Weights of a small transformer language model: width 192.
MLP neurons of a small language model. Each row is named by its layer, matrix (up: input weights) and neuron, and shows model dimensions 96-191. Each number is 128 + 24 x the weight over its row's rms, rounded and kept within 0 to 255. Numbers have three digits each.
After each neuron's rows, "fires after" lists the tokens most often just before its 100 highest values on Wikipedia text that the model never trained on.

L2.up604:109132117080096135112133153125183115067163137156123116136087122124145132096174100109145145104160155177135103169144121088096137137129125134137172133083147122153128089123170119147125132146114184132135148142143134095153098110127129137117119130119170163133105106127155103126129134103132131112
fires after: ",", " He", " did"

L2.up267:119118110113084120125154171109173121116175164148108116134086115126136149112190118099160150122136142156123130149145117109115141149149099147123149117123132116149120101132187141116161153129131166152054130132145131079141118124125158145138142123109158156167101132121113134121094130118127139132
fires after: ",", "\n", " where"

L7.up253:139155116068116115135162110164099118088141110099166112134141081161096147116082120140140141146181173123172085143149136167100110159172078141134155115118118124105126149112160141139154102112143103129158127131106099153161162125129144096125118109107133152084114118128149150125102120102125107144
fires after: "0", "9", "2", "1", "7", "–"

L4.up547:091180095134110110122157126136153123123154102113090158124125135117125144140146156082108126165109157145142146139089077119127125131152110129124124136154128127124126143144151155151098147203121108119110139124083142142148153106117075120142093123111167151132100119145127136117139108115119141122
fires after: "\n", " /", "-", "|", " the"

L2.up485:084117125112131085105134160135114076113108099153105179097127150108118118140109137110152122147149105108154099131070118126128120143081120145134095144141125113101128123147115161131113161129123155127198151141125087116124126122104108142098138154122152141125140139122139135096145165119137080112
fires after: " one", " number", "\n", " One"

L4.up622:181088156147158128157099142111144115163103100125080102094125164112126129142114107126122146120070082110147143110146110094135143096141087141123098122149129127139074111119123150125119164180107163138113097119118096125149164143157100079134126154110098113114124129132133116117144140168101145170
fires after: "1", "."

L4.up204:060184073160075101106146144131100128124168102104170144117130113127145146150135133141143133186206174163122097121114130173135124176124164152117148125104144120149160151141142148110109101169123145138144148135113151141136104156133115092165161118101138127127123125150109145151146129121121129076
fires after: " |", "\n"

L4.up47:145113172105169151131134129147135130125158129091119149153127170103123155164122140120163108153122148127119131144145157157090068113131113147144155118118106124152146100139146131108059113100083135179088100162133093124117138159113128135158108166162097107092161099130085149129129142127119153121
fires after: "9", "1"

L7.up443:135102166111134128131141113130155139116124118137154118149140119148120063108097155139120129179129138135162101148125112118131161140101092097157117138093129126092118123102124154132126126114147131103151137167105093105104136102205140149124111122154137138116136129121115109136141152136093091085
fires after: " ", ",", " of", " |", " and"

L2.up168:123124072106110117159154031156102110095134112151105147118137108123144118130129168105104142144119150145132151111129126155125127152128175134123125131141142104130158148130158108143113098119119162092150107125126115129162138158115134121105123133102092145134130130129119168122104108104132127130
fires after: "1", " ", "3", ".", "2"

L7.up87:124145074100117099180150113130144127087114168138093175125103130082143154112139139132132167171146167119126152118130135164122163147119135148101122096133114122101093096151187135081106137104123151151097131163115131105156101133130127148113088121133109152158132162130155126106125146117100135103
fires after: "\n", " =", "==", " a", "Career"

L2.up401:140124073100064140136135156131199131110175170153089111130076112087116132138130099115148134070155143194119124133141122119110140134123132147131118098111133103138143104138142123105142149119124166149088153163145119129156102085125142159128132125115128137128125107138098131108096115101105125116
fires after: ",", ";"

L4.up715:161131144125135127180152119090112125106099121091126124161121108121114175130144141148142141117140103129134199115142132097156147133159159150144090099101113129134141139134118183158180153123099108158169118156084095143137174095123142167158116117132153128086136139130135118123190095155116132108
fires after: "9", "1", " Institute", ".", " used"

L7.up165:074119155147125107123095091108135070124116104152138157133095125131138125111152149139165139107125176146108140111123104122113118163173112113123120120099147084118129163137138154141125155110134126107124115138119132144106150138129107121170104111116079115102117137123148106111160140140111128128
fires after: "1", "0", "8", "2", "9"

L4.up105:103087153152147129051142172175117122156107122166123106115139139095153112094114114112120113133117138142120141141165141127130146136131180136151147116091147123087153131123099136128139127133144123095122143150136167110143128120130110119114134136096144153158148129123142153127096112107156141154
fires after: " |", "-", ";", " Main", "\n"

L4.up188:154117123127161110094168107109156115103123136136105133123127123077115122149152142109117113121087134127133152133099118128117108134127134123159176149106140126081132111112078121105094149113173185151130153123177140086131130135126133113170121113112108117081166125126132151124135112136171107135
fires after: ".", " |", " and", "\n"

L2.up280:122124101099102131116086152111131113132157176113132077156122136162126138168128080089141160155113176195127124134161118130136132134123087130153129121068103150143159145117139105064163165099125113166136132125125121149142121116120085137154110129123133138143138129139124127155133133120109122125
fires after: "\n", "He"

L4.up628:143192182158136149166136116124150058174122113122133144131149145144134118106179168099090131121119127166128125117144147149165148138125143122098146167151126152122105100131198136140122147084117100103108107145088092116091161134115099104164112085134105103158118095137156144119103142095132095129
fires after: ".", " as", " is", " the", " was", "\n"

L4.up483:119056176055124163137088126134084145120141142160182103096149129122095112151135145116148095134166146106141121125131133118120142156110131110109148153110103110116118127147070135136129147121086146126085141167126110136085133105163167140099135117133136083051143122121109157132122132106091125156
fires after: ".", "\n", ","

L4.up747:141134125146114124129159137165137152105152164110136135165121122100119160146117174099094111144134180167168153163138122155119114133165092121155137110149140116131148099100136119115108105105123126163098133096109107201151147117106143135168131146188145141121128129130125124143102126104100109091
fires after: "9", " age", "8", "1"

L7.up310:090128129143110081135145090145101134083119141157140107119132142137130132112073169140127140080099155160122172130091113118097113166139141142139087180118135127150103190098146147126168157099161098103130115147108113103121124158158127117141106115124134118116123132110141103149102130119088090152
fires after: "1", "9", "8", "7", " the", "3"

L7.up169:168132164086116150132104105114154134117111148144124128118140115123122102116116108054118177170146132169147144118114095145138087191151136155167137077118141159105153099082138200138116144118146133155122112151114096085121147142116142115128129143144101115093131142154136126098095121101154095138
fires after: ".", ",", " B", " where"

L4.up112:129111138135152153126184151133156104121146116135155133125117095163105122168103126129177144183128132109132135089094142121129124112121128140109128131134108110133118170085097105054106138160139162126094139142110151117130135143110106137136103125127109099113125173124088130140138146143138080107
fires after: "\n", " an"

L4.up758:153145113148130128139170120081145133098140124088107155176146127100183151110166122126120122112141165162090096134150133096149084116129191161124121149120111126118142159138144142129111159149154169114105115134121121112146136135128099124123152126097139123143104116146158168118116126130150111164
fires after: "-", "2", " |", ";", " /", " -"

L2.up434:114135108117116119149115096148132113115133167131152124128107130151184108102127139111129130176145161128133137160140122104092121160125146134142175145146131100131117088131187095160122131145129149101119119130165139060150102135118144126115125125104152181139093121117129164086118150124129120113
fires after: "==", "===", " ===", "1", "\n"

L7.up559:102114150101133136126157089125140138118140122129104126133135121146163158146099136155142131206111163133101153148102121136096128142118128077173137126089113110098134137140124094133135130096124099066130122182129121117165121129147125115147114103122164169132136140134097149155081120107107146128
fires after: " ", "|", "2", "1", ",", " under"

L7.up216:157167116108133115149138102112148167124143123083109158161129089119162154138100143081135106110158131101110143199118116134087124094158107130111153148071103104112136119112158101105126095169121153131158157141096097085123154148127165129149143134111153168111126139114139164151111148135130145151
fires after: " (", "2", ",", ":", "–"

L2.up75:135126115138120137120099120128112165129093138098112150114127090135149099096133148100113108075117125094126201128078122149108093144097148138143126117126084134145131157070115105132138110101077115191165127138147162117136165120149133143169093201127133104131156151128117113157146113141133125117
fires after: " the", "s", " time", " The"

L7.up562:130113106094149139117167139110155133131119141143123143097114102112101171113121133170141156161131126127135143138106110096153111131103096128096149156126145182111148130146158104134157071128113118148123171134113118133143110142125125119147122155132132124129121146137129028121112130109107112082
fires after: " "

L4.up225:137162105189105083109207117132151171152094123097106155090113129126146134141097091144116085137097135112129131131129143171120147116139151122144136104116172122152114111092126117132164100134127072126140141105125176139127160135121089139118123144104109116168112123147108111148173139116107151092
fires after: "2", "0", "3", "1"

L4.up679:139113124150153089139148104096167101178132124132105104108130123135097116128132116119125114173112131100128121174125108117164140129135137122111108144141116143118078133090122126148118175152109103089125099162095146122088170131135102095158136088104158150134065126117175137119152113106146116170
fires after: "\n"

L4.up608:158110125153169094132156133142113069173169145127067161146120147140148179133111163104112112127117103140139122094112133150171094141126095133124136138152122088122146112122135117127164138169162139146169110120116098160178102134131122099173131085112092127131131141117140141100135114115138124107
fires after: " to", "7", "5", "4", "3", "1"

L4.up737:086128079088138151130122143158134167110134106091134124166134135105128132109132157125132126137139173143123125132127148156091123156085153110111161156089123132110168101159084131135132167154127104151111134125148165150147148098087102144119141163140129089110146141142131121130157170093171121111
fires after: "\n"

L7.up17:133130145156111092072108085154136118118145110141155069130131115128102090125093154177130152104105125118130156144137125121104140156122099098152129144149124146135129121135119157115138129089153120158115136117119113118168104129156128159127149090115171171142140165120168122102146150147139107129
fires after: "2", "1", "0", "9"

L7.up487:138117142111125131129113125112120054116130169145100130100126101069099161111130184140118130160132145130138157136102122155143159132115147111115156168146156130133138112127121115145132124100125125142116142108126133127116108129111070121087126150162176122116109101116114077100107108124116171084
fires after: "1", "2", " ", "0"

L4.up377:085122178117115085130118148155134133146144104109111135176137124134126114149183146133167141113150141151121126154145128124123146151112151134086129149100118134065162111206146128144142173123117121160134119078175102102076084134128098151118141115131150109130161142126136132136152103107172066129
fires after: ",", ".", "\n"

L7.up759:119127120118120127137156058136111098152091153130091128094132126119160116110110144129135112101135182152145157116110108119106130166145148147138124143154092168154109095127136139109160119125140107137100155116116147147150157152146111104107128121120122141097118166093202109143143110138116128138
fires after: "9", "8", " ", "1", "=="

L2.up633:121118110144132136136125073152129085089120098139098158097115132113124117109117142189120123112122162114145154114135115103173136177130143118152146120125151135148141112162157138133073124118139152129101098133116126092156122164136109126116122136128094176125108129127156095120181130106142136122
fires after: ".", "1", "3", "2"

L4.up419:159144150146136132148089122142115126129095119155142146110125112081128118102167134138133084112143173119105113080136157111119111146127119143066119139124121105107124144151086148115163150086110111170099136132099136128092153117078110118134132102191117117121114085143112092183132127144118117136
fires after: "\n", " as", ","

L4.up250:142153128136111071131217151074115117104160151100165140159107106108114143119123138152123151124125173113142163142100126106111088132158126153137107091129125147144125142129139132182143190091106126149129147132127132144132145094097144166135105154142174126142132123111131141148155106128115128091
fires after: " |", " (", "\n", "-"

L4.up384:164092092157152124136106116119095103144127132124161117122126147107115102113127108130131141133098126083128156132149134096136108126126123096177151117147138125070130146105118143117128122162160126124125121167143136138128097141150141091106094137169119135098138107127143136138124129087147114144
fires after: "\n", "-", " (", " \"", "|", " |"

L7.up197:169131141102135112144167107112159127155111093134140128080139111135155059083127136117143128138134115120134173170111130115079163134125139090153142125105133103146107137153100144127140159129114121127118118144133150121096149132180173103141126109105185135090139135115126156165142130120103138134
fires after: " ", "{", "-", "0", "_{"

L4.up530:127103102114110142134130153174101132117083134113147154160123106158139088107147112135152160166160125148102138110170138099136154144107147143149136099092118107073129141153122120113130134144132150140116113177108169103121140133136116137105123105149100144098174122136133102126141128125097178125
fires after: "\n", " was"

L2.up300:128113102128139132149150050161138102116124121151103153112134117124124121113125133130110118119133128111131176140125125160144124163144160072135148120127148122130148129160141130148091098139133157104130115138114116108142146133154126087115126113100122155104112110123136107145147121042132138145
fires after: ".", "1", "6"

L7.up371:127124138124131154160160109086179113130090156121116149131128129154166128113134130137126116167139138115174152134125140154093164146117142107129108099132072150133095123122170123122196118148143140133145169166132178115155110097183172095134136136112131123139128147113110155138117146162117085137
fires after: " ", "N"

L4.up455:130131105115119129158163140093159131118128125119152141113092146117130173131176109129102138117123140114140154123081133131132109102175155157091070100131119107135127112108134124094110147129115162126048145126121121093144153113085126144155098106097141123137159099123107119132169120132125121111
fires after: "2", "1", "\n", "7", " the", "0"

L4.up352:157138165120130142122060123155129161139154106166186089134147158174086148134148143114126160170175133141162138116155091073156143129096150109146122106128115154134106165167158164174127116115115138142173127200104106096111136114123145129140163095148099130141102108124102157121125111105087124118
fires after: ".", ",", " that", " which", " and"

L2.up658:122102131159144056166101157135117136128110132107121159147158134114123117138115125131122142143113133137150158110118147126119186117117112134112116098099126144140081172059124123126129098131149162162121131109124095115129123159117152117152139182112123134134140094137125117180138149125145092108
fires after: "0", " the", ",", "1", "Personal"

L4.up564:114176127158148151105140153141174126119126106136126143125148150120161181128133185117110086170131124124125131102161139130123109123102131115094146150073114131099124123144084136098155114114102174118137136109089142121116115174093114154158170104140076133163108132136144131126097146119104159145
fires after: ",", " ", ";", " and", " |", "\n"

L7.up670:146144149149124083147134077151135139107102110134136121124113165118124142138119119148161159105157180116108179193101129110111116168133125145105106135143112070122097150166138092126165163090124140067118131168142108118132137146104149135140143118089116138127131140123146129123121131110118132146
fires after: "1", "2", "9", "7", "0"

L4.up741:146158082093112130135145074088113084125110112137092143156116151139095137131107143121141111105116114143103150100061169125143114110148079115092101112133121117101146097124124103115169103096117089096154105099112166150144143131126132112135083116155125090161122132130115104118148144139134141100
fires after: "2", "1", "3", "0", "5", "4"

L4.up546:171160101132119115161169078074142055156159099060115141150110103107159109136109123162141149140082120103120162172081106151126129114163107109157086096157142162142139098123161143130133128131132112138148117146135097183107163102144158140120122112138113109138140113131090134125185135147124120092
fires after: " \"", " (", "-", "3", "4"

L4.up397:166140119141129111143167145075136104120101134108171128119114119110127145109176097149128105133113160099125163125080104098108110106115167124148081144148116142079119108130121123146160097120176120145149108112112131118136174099123131109122143122133135130127150090139136129153174151125143084117
fires after: " (", "-", "\n", " \"", " as", "'"

L2.up281:099139104104098109139098088146124084075137126129125130114075118110137088110158113113138152117146176123131127177134114091119131157126144125135187137107145119149138114159162090142088135123145181104135116128124112088143127113107118130134139121123128200140120146133170109107135153107109143102
fires after: ".", "==", "|---|---|---|---|", " Apps", "|---|---|---|---|---|"

L2.up551:115081148148130138124110171139132094141131127124137117113135126156098146153123109110104140094150120119143109135116115133147153091195143123086166108138149119083111100155150123130129157125118127176096142090119178141140166106141132128123134238125124137130104141148119117174130096139135101115
fires after: " |", "2", "1", "0", "6", "5"

L4.up391:121097105143124184074148163119180116117139125121077190103136162082124110155166183145167146130106139115100110149171111134142118089124112168121105135115100119133123133154123114124107137147114126085126143090121112153094089131131131117110134134093084120149154124123178103144125100100144127151
fires after: ".", ",", ";", "2"

L2.up547:121115103115143115179149063159128090105125098160097159108133095119133129084139148120107120110132110131126160142114112169163127163135156074127118105126139118135158123156147160149096101124129145090140111147092122124161140124171141088110130125083130137107091110112124129144138126045128138127
fires after: ".", "1"

L4.up720:151114141136133134116163138119138118160148155145132153125114101117168134103134110118129135087119137133134099132121154099158086108119139203134061130104118120129109124096163142110112148138132177141102139149116087114151130138142132164114097119077186092126149115132120152143122117181134126104
fires after: " |", "2"

L2.up541:128053145138133120123140128133128098115138120137103073123108108124180125125099114105142167116126120101123148141145126107155160158145105112152118160156161107131131136126121137126157131135109133135108145116138094142138161191119117123116137076136113161121127109144137123148130185125148134104
fires after: " one", " One", " many", "'"

L4.up592:163108139172122118073149180117137114121141142135090161150139167063117136124182176118131131150105136106118165155160103126121109114115110147176130091129138113085142106140075136153079176161118132130152117139144132158111129101194120094101116165152130133126131132131155098125124072130134112128
fires after: " |", ","

L4.up74:145175117080112136135168100136176143126137136116115136143116120128156157118136095135134102128104134117106114146138112129156116109147183122139090113129135082140128081116144120130114131109149100157067128122130115115159142137107121155175144117163137136189132117147100116135097115122111169133
fires after: "1", "6", "2", "7"

L2.up327:145135121120110120089147141108163138120127176137101139126102104139119169178106094115126140116124168160118185129179109135178134137122080131160125092092145107168133152137115106069092147124139134173133139145121114098150095126130118131180128115102130097134144125132179102160106173135080116097
fires after: "\n"

L2.up15:126182120153131139174150129136088156104105159078074099096127105128162154135124147142127104113090128104163152119141119127163159117134094118165160109121120134128087148122121099142125120113137161166168139122160113155124163125147134127147109085144140094128121151141110115134126128110107154136
fires after: " the", " its", " his", " time"

L4.up442:131100188134147143120102177241106122146141122115182134109120124131113115142169144139136148149132120131141157123157125115084155150153178136155113117109146172149090139129101141115114150125063129189082119179103107086084126109091125126133122144170114113108115134121149150145082139100101127145
fires after: ".", " as", "\n", " where", ","

L4.up17:112160109134141108134204120146104142121109115116160150084110101136164107158115124150144165146137127159101129114118150109126156145113148127164157149118154179163122150051118177109158130098131116134130146140126130081070141119111105146125128113110143126140135143120152175149156134116109126103
fires after: "-", "|", " |", "==", "===", " of"

L2.up274:110109077095140136174122056168147082119135124126128139095133122123148107117152149136137117147134147104133157128119124104110119154131161075129164149162133087118150104152153098144129105147122137084124118133096136096172166131109140105114138121096143156118107105113171121150110121073115128112
fires after: ".", "1", "9", "8"

L2.up316:122143135137117114106133132119144100109129108155111120152115126106144145131113112101157148178160131137152127097140089135141168130092164141138097159129135123094147137159114147136147162151177076072110141119120128125129160122120127141121146125107081154102092123106149119117165162150124097138
fires after: " one", "–", " et"

L2.up350:152067126142148141159105125116102112138126147136104199151117136153099150129122123118121109118089149133140109098098115151074109140142147137140102114130117143115099111053133126117139110108097134110127129102109155126115134185159120122135122255131078138142121129109136118142152087150106157159
fires after: ",", " the", " such"

L7.up519:104132115132085098156100127111136118117109131110122087070153099153108126098118123163133143142115115100115133133140117134139146118123160090143108133163070096115095153193100141109114152122146115089121135131163131142146131143127105145165117101136145128075191121148141120165139118118152115142
fires after: " the", "-", "–", "1", "The"

L4.up641:132145126132111119133179110117154129123102139164137108075139160103156147144136104131121132108117154138141092138079088140112134106167170136096097119108121177157115158073117115150131100167119135155093120101139143102148112154136095118150131156064114158103101112136132142126125170151104152160
fires after: " and", "\n", "1", "2", "9"

L7.up594:140098130123119106100136099141101175118136138142142124145135132087154105155110131187133143117127075153130148166129123159164164142152096110154080180112125146134114147139126117143154125083133078121126123097096104156116129169111094158108126142146127128126121107117089116107129108114148142116
fires after: "0", "9", "\n", "1"

L4.up763:124109128133092132129104129067122125170113157126154140078155151150110165114165158143102119143109118094132167121159133145147150137139075152110073125095127110153163172146127161139110129109151152174096126116093114127157176128115146138079135153162121129093088112117170105163147137108135137128
fires after: "1", "9", "0", "th", "2", ")"

L4.up701:151098196121118130109067115136100149165148119174110143087128127127092129094147113125098149130170128111139146118162103132138141112113133121118070094129117085165055161129109113106167144118086180126143106171112123125111176152091143144146142126132154106126060131129124131125108112144066120139
fires after: " in", "\n", "In"

L4.up583:131132146091158145104103144103151134131115129148110142139109099124138130141132159077128131117151141138156094152050129125084132170114095133090147148102136101131120082124114136103113118100126108115111134143122107120108161138100130125144125123098117126115124120131130123173153160150160095126
fires after: "\n"

L4.up108:142092156170102131150125144148146112117114129088106157102116099104106088133104152106143094123124096121129102121140123174151135100161104165147103129159120122140130104125140154102093131168140141121108108128137121191149095127127105131129077173112133121115092129121096108143130142108166125089
fires after: "\n", " ", " the", " \"", " (", "2"

L4.up446:124133097117111109089143140115189111124145129112115164176126165096141108149155159120147125166119098144103148160108088148124132100139132132141085100087126180122131116178076118156053172146093146141138121115145117110138132097152153146086113156095123125102131113125149122092161134156148131127
fires after: " |"

L4.up347:123160109111136130125162136112107100117178108113137185166134196153137157168149163123148143152140137178137143152114137104102136142096091103132122130114138149101111159135115132160123146139144129198133142139119112110076160122136120119129104157136131092134163113115181145109128142104101121138
fires after: " |", ";"

L7.up530:103155094094121137144117096135159097122136205115071097108098155128141097103132118136151140184113126128127165146127132137074129124123142138135117122164111110125103120126129186103130150110120147138120137196152122119167140111124116128126087138073145136134137129110145127138114120134135106155
fires after: " ", " for", " the"

L7.up306:112091140100135090103131170070147143134102116123152087084138092134125148188126121132101110158108113113148105147132120132126158129133104094169128133113109157114108160131122086090122169123115114136182137132118131126130152102136130104119118133162160127117136136145112125125113151101102124099
fires after: " |", " ", "mathbf", "ci"

L4.up605:134114180131137136091161139110113154145116123154147137104136175062142148095146140112147094123112107112128132077137139140125135139083137131069128124123103082075139125147113088095156094128149117091082128129123150120085150164157124073113132106109080140085136131117126129133088124116129127154
fires after: " ", " |", ","

L7.up159:123141127085167145118153132120167106145149136096123139115135119165109098154117131121093090106108094106171138131130130117115140111162104118127135091118139142108069096182155164107140143120119148147151174120104161102123173098115156106126097120113128153114157124124114162149097155107121150137
fires after: " |", "0", "_{", "|", ","

L4.up590:129109146121127104125160130121122156091111122140132122137136120132098116123176102132121124135139139128132162059099127125133105119116141118139104127136098112120110113105076155114083182116076133112067101162130123171159120146125121103116107119084112090119150121121153120149151090119114104117
fires after: "\n"

L4.up122:106160143127135100137160115145141126128137100137124098081119094086154164110103132130135150143118138125151127136107106166159149133139111131166120146109112127167114121121169152109161094140098145164163099106101099180143133144145078137150158153125145111118101131134120137158103091163106177092
fires after: "1", "2", " "

L2.up58:114125107134131122158125041162165085114134109151108139096116121096132110090123152166133107107119144100134147123138127103125136169140151075138159133158132108115157100161137151154128099144126154106114110142120122082125136139149143128119119118094136143129143102138147107146133119100124130160
fires after: "1", "9", "2", "."

L4.up643:112106164076127137127116115166144107145128118123125144142139148095128160128183152105128144092143144172125164142119162101119103103144139158078125122088132129114136145137148166121095169158091126177102127118082100164128103120118119123168123137121113112131114095132127153117135156105135149123
fires after: ".", ",", "\n"

L2.up303:137107145128089184111079149108174122103126115174151138138119135119185101149099124135106109090121112090125140096151146119175101132127147112095152142149132094143138175177156158140154110136106158157134112139121130127122102112084152140158108125135131106136158124117094129168129138129149132089
fires after: " ", " all", " to", " the", " as"

L4.up364:125116185122144145189168105113138140087099133081133141148105116127128128118140117165110141115072083154112140117130138162103138164179185147143098105100141182116126102135144159150132084128083169160129142160179076133111154112103107149160137137125147134110135135117153124151105118135142102121
fires after: "1", "2", ".", "9", ","

L4.up450:172149119157122096151131160122136093122177103120171129101130148109112106108169116167115129111073077110128154131108136106129097108143141142135075120154114138120115122151125180180129158150113183125163096161134106095124113157081121138110161137134143126117096132127140110127132104147121136154
fires after: "1", ",", " Suzuki", ".", " ("

L2.up756:098121116093095136165113163136122082146134152146123111154123126143143110107106103078136120151144177151130181148130124137142141130135149102138167144102128114107156121156120115136168142132108110081134097135086116123130162103151134120139139112059169133125108123130132148163096123088079098141
fires after: " |", ",", "-", " with", " to", " that"

L7.up13:114119114148090111136123082141157106068133100126094124129121111094105124091131149153150162122142170099145146119136117131113153134140135130119110118082130097124113178165147124176177160079139107130129114135088091090167145100119107124132101127093114139122146129128119116113181159115070131084
fires after: " =", "==", " ==", ".", "===", " ==="

L4.up289:158118156111129130138159154117139083149092159143123139093101111186120125098115117107123134134142113139129133124093140171114086149157126140186091118164137049114100135134160146082136093092119184112113135168119126090136194128102117130172116091135099140144127106132147155155128108115133161147
fires after: "2", " the", " is", " are", " was", " its"

L7.up86:144120124108121092129093135123175088119121110118174163111140120156169137086148150137099101129146171135145131131137110092143120158121124118088164124118127096115112109148150108123131158129133174092146145126130178144139155132131152131124090126134159140127137130104138145182137189091145138106
fires after: " |", "0", "5", " a", ".", ";"

L4.up581:123095152125111121179108147140119140152104143109147158158168098128134111107167122133132152098157158113146113127177115128140106116147113113127103119125120136109088161104116143133107162130117088159100104166115079147116100128150125146114100164140190133118118143126178130110098148109123118136
fires after: "9", "0", "1", "7", ","

L4.up102:103129121109104145155137127132100095110135125102117128110126141100113132114179139150110147112077130164119172116152114095096150122145128091091136133129141154095130114147113100131121111125135072208102128109128096073098138129131108082124116127176185169085142118106164137109107133135088136136
fires after: "0", "-", " as", " to", ":", " |"

L2.up200:151091127104096119134147189123119075118147169132147124146096106126130146141146092077158138116124131090125144174154137129140133114143092110130139114162144135123114107158135105127185155117162132153107105122095094088099118106136158130144136137098136123157121130137102148118072135133099128096
fires after: " ", "|", " |", "==", " No", "\n"

L2.up229:126086128172124130153102155122139135127134138134131129117142168134106151172113143130117169091116126123122163097152095120162117143104127141110142113107095152093140176102153142138147137138170140158099132083125093129128151123117185122200108166112136125131161127155110120174127108114132165120
fires after: " to", " as", " the", ","

L4.up181:125131081116119088139121117142147107148134120112141123085117133095120105145073122101117103138108146158138114117066099147122127116157146140107164111145116147154092141148144162138091165170116111138117103151126111120131107134140102110115140144103161125081127114119149141119172133159164181156
fires after: " ", "0", "\n", "2"